Weights of a small transformer language model.
Size: 10 layers, width 512.
MLP neurons of a small language model. Each row is named by its layer, matrix (up: input weights) and neuron, and shows model dimensions 186-313. Each number is 128 + 24 x the weight over its row's rms, rounded and kept within 0 to 255. Numbers have three digits each.
A block is one neuron, or neurons of one layer that tend to fire together. After each block is what it responds to, as a language model described it from the Wikipedia text at the highest values.

L4.up1947:095147156133159131132130126121113130102120114106123083168110095109137138096112134159150124170136094087151166121123083106132099127151113093141146116123138132128173119110133151092104166106118108147114107110080178142155131093103124108126144141092129135160110156156151127172157173133122101146142124169106092147165154121164135109159103107131134146129148135125133149093111145126151096150152
Responds to: Subordinators and prepositions such as when, until, where, that, for, by, coming right after a complete clause to start a new clause or phrase.

L4.up588:185139164168151138122111112145100093122147171092154149134105103114128132117135151132124158142124146152115092153114107117147142145149121139126136130171153121158152109088120123182121123129153168123142103145179108154141149108119105060122137129094100141155100110111093141158156103126134090125151156141154110169107132168168136141103116098092125181125126183138141127134119165124108125153110
Responds to: Pipe separators between column names in the header row of Wikipedia markdown tables, e.g. after Year, Title, No., Team, W.

L3.up18:180129094110109141123104164152084104134099166104123160074140116144146113113069138125152139107153118150190173172155126134150087136146115124118111141081105138105128121156090164145082159071124132100125125085156137142099165116129128140080145149089091163157100097188130163089156115130130101106168112149138103139123116113154132113151127175129138117137097112143149154117079152147149124072183
L3.up305:087111110075140161107155111154159113110069165164139110123083138136107099127122109113127159132117126080166142150092152159110128117179107135104132119122092102165145123127158150079150084137101090154141124143119094100102115128100167123110079125128144164123109145153143124100131137138149130113112153132115116100155107137161137107076118146134130168105142134154110148118112127131150120155134
L3.up354:178168108127097128143160091147095088126111116158157124119084147148128153076120121133095122173087132127136090179116131145105087139141115113125113110089155167149142141105106144135161155111176104134112129090138145136096142103121175119108111114132107128110130093147142143160141171151142107144110130139169098105124173167177163122166141151120137121136089099123142103119078158126152108109161
L3.up358:134171167135139127127099155099119069142135167099133135160122142082148133143106077125155139104184162151136110176118083121135138136154128128150097153091162126110133115144167133114120125119140121117090094135122121168090141104126107096094127144162094123142131114118109131117155175102150136132155148137119178124142113126135130132171111154106135127165115104146108148122128104151083148151159
L3.up438:153137134122114097167169131166104137151092189139163093111136128121108159113108103172145108140093103126098121115125104108115127121130088125131100144112154145153145134134093122156160134125148084151163148129099141178126151153107131121134095124118133074115145135145114124127122158129158084136110112152096093068109128132193144154160116177097142094124107148131175124093136131114073173118139
L3.up640:136135087136130127128131138122100098157139125111126111131082127108159108118107116130102110145117102132135145160169143151129131096128103134115143104144161126119153131125134120178123146121158077183108114107117147154115124109146148137087091135111106110138145115135110091165130154118152129143147162160136100103108177092179115111120119089120108134102120161127104141161128136099128141145129
L3.up806:165169151129106110160135119124112096152143100121144067111098152132133127101154102137152157164182089142169093148122119147158116140202102099100095122117145163098144152154123154158143115088154092101119127097147117078133131121122107107130137126109106141095130119112156158132143142124161122097131128156154155149090144151118145149131107113138110102159138082142153106140138167129133123087142
L3.up947:196137134125153131121136123144143074156129159115095104158090118133133091135115104095145153154162142174122118127115096172150123155140155099140098166110133132147115103117134173148160108115129125132111114091134144153102109149136097073106132155129081143112129100120083159136160099086156115154128150142129120126133137117147131139124137121146119143135109120124109118124117149126124150103143
L3.up1000:144133147138139112163129108076125069132079164149113115088146137138069130129143157096145125124170133074119104156157106164115138171159147098162177120101124138122092138169114110143121160142107104136153121131120117124167127129148173121119111146090118103150094132117096135107138143118145147117126096172145097109102110130132127131113159141122111109128104102129156166133122131151145183127207
L3.up1007:151127086106126143130148119111132114129097147165146094093108142118109145142109144134132103102115141100135112134183082136128155127132163124113113161119121146131144125129142099179102128159152099107094117125121120154126141144109158141122108157133118094102089111155112146111103155118140116164172131156106104097134133112149153110175144110103134174135075119126154119131114119151133203109100
L3.up1053:168139120167119104125138168142083089161130209141148144131130134169112143136124122097158130099104163154143128123089078154139142176128104080111137123131114120131156158132152095100127151129112131132114142135141090140089164104148147130136112167096109171116098114105147125110122104136151135157128132113121138121133147137108112131169142097104131107134147136148180100097138147098128173172179
L3.up1275:167114130155109162144095129109151114137159143102134093123145099134111084117114144101090131132092148105150135125106138106087093119176085133121160156127079133118114113092137137127180161139162160154134107081135161158156094111145098129094130133130108116103090083122083147103091113152117112150124121165127127103132126156144146117124112115110138103129152104101157103135107129145107152096102
L3.up1299:139130142137166132122126169099144091103156149173122097129150119161128106154096127152122146156128154146109064129123109109108109114113121166151122123099148176093124116151116113138142162098131141110136119142120146155079150136110178069084106120117110136163108143143095156086146181141132117121130157179127124111115158127173097138157164150151112106135126145132116112071055164121138110124132
L3.up1412:145116108114140119139129100125092132142122183132165115131133170105103105088125138146116141117125115143129100128157108169127106177114097112115090148108143169129131136119099149157155130127152117140143125113130128162082143111157115132134101170141124115121108118131134131108148142132098091136135105111156088105138153124142161131137101169147118131120085176159155098104080104113113157130134
L3.up1574:104129148095127134125137129127150100129149130119158094111129119152103145131102133147124150160115119158107145145146111080133137153180132140124126141161106149099137123172113162121141127130129102109095105085150091116143131135145101128127134125130085127176127091120162120153145147117151126158136096151118127130084115116122156086138109138138143123121132118132124130123120177136084171085148
L3.up1712:125142130129181132117114165123136107114119141112127106102160128131138123110114137140115125145127134126151095148114109138122099132125084120128131106139133120120149135163123138152176125134137132185121103073159146118120158117152111071148091130157139134107088094096127152126128144099167126110134134099145077120172136138134151113116116146119128115121138104118128099140107104086118155095176
Responds to: Pipe separators, blank cells and digits or header words in the middle of Wikipedia tables, mostly sports, election and statistics headers, e.g. Score |, | Votes, 2 | 3.

L7.up1044:105157113134150158157137135115102137117144111105099087128140108142121093156115113113131138103109108083127119145168142146136093144130148115136132117130157119112108131109137139123147135107134130144124103095109117156144140098132102114123166142123146144162149125157169132110148086167122166094133116075122171139134141139144102126123150127098148161108122132125123139139096111112064132162100
L7.up1221:086143130088129134117100138111112139145151198125154069141132117085153084119128131145085152113131118103131108159138085117122132118130113113142136113104121147196193163104105181092120123115151108100145139116121131133098128107115115138100098107081148136140162084115147144143203160116133182097111136135101131088095128160152126133161178143085124087107119133127130114119086108139105149154111
L7.up1407:110121132111152124101122122138127148128117127089126144152164152157148154136070168132131142119127098128143126121118145105116114126116129143096123105148068153092156125091107100135117167134079122186093094126179131147078163102111129139149121133103121161124172110094143173144115193127177152141123134178129076141095160153112164147155144143113159105172125085115128167131138109121083159171158
L7.up1710:103110113134118132123122135149121116145158091117081078161119117146131182108132140153126113155132119112159110114167103103102136129154094141109091074126112125142149122147110126140122113159100121146104097086140093118118104102158096116134144096087178150143134116136120176115158118108122111077119138117119180129142129151162154148158098154085102139146112081084153120148102102110107161135131
Responds to: Prepositions and words opening a time or situation phrase, often sentence-initial after a period, heading or break: After, On, During, until, before, since, under.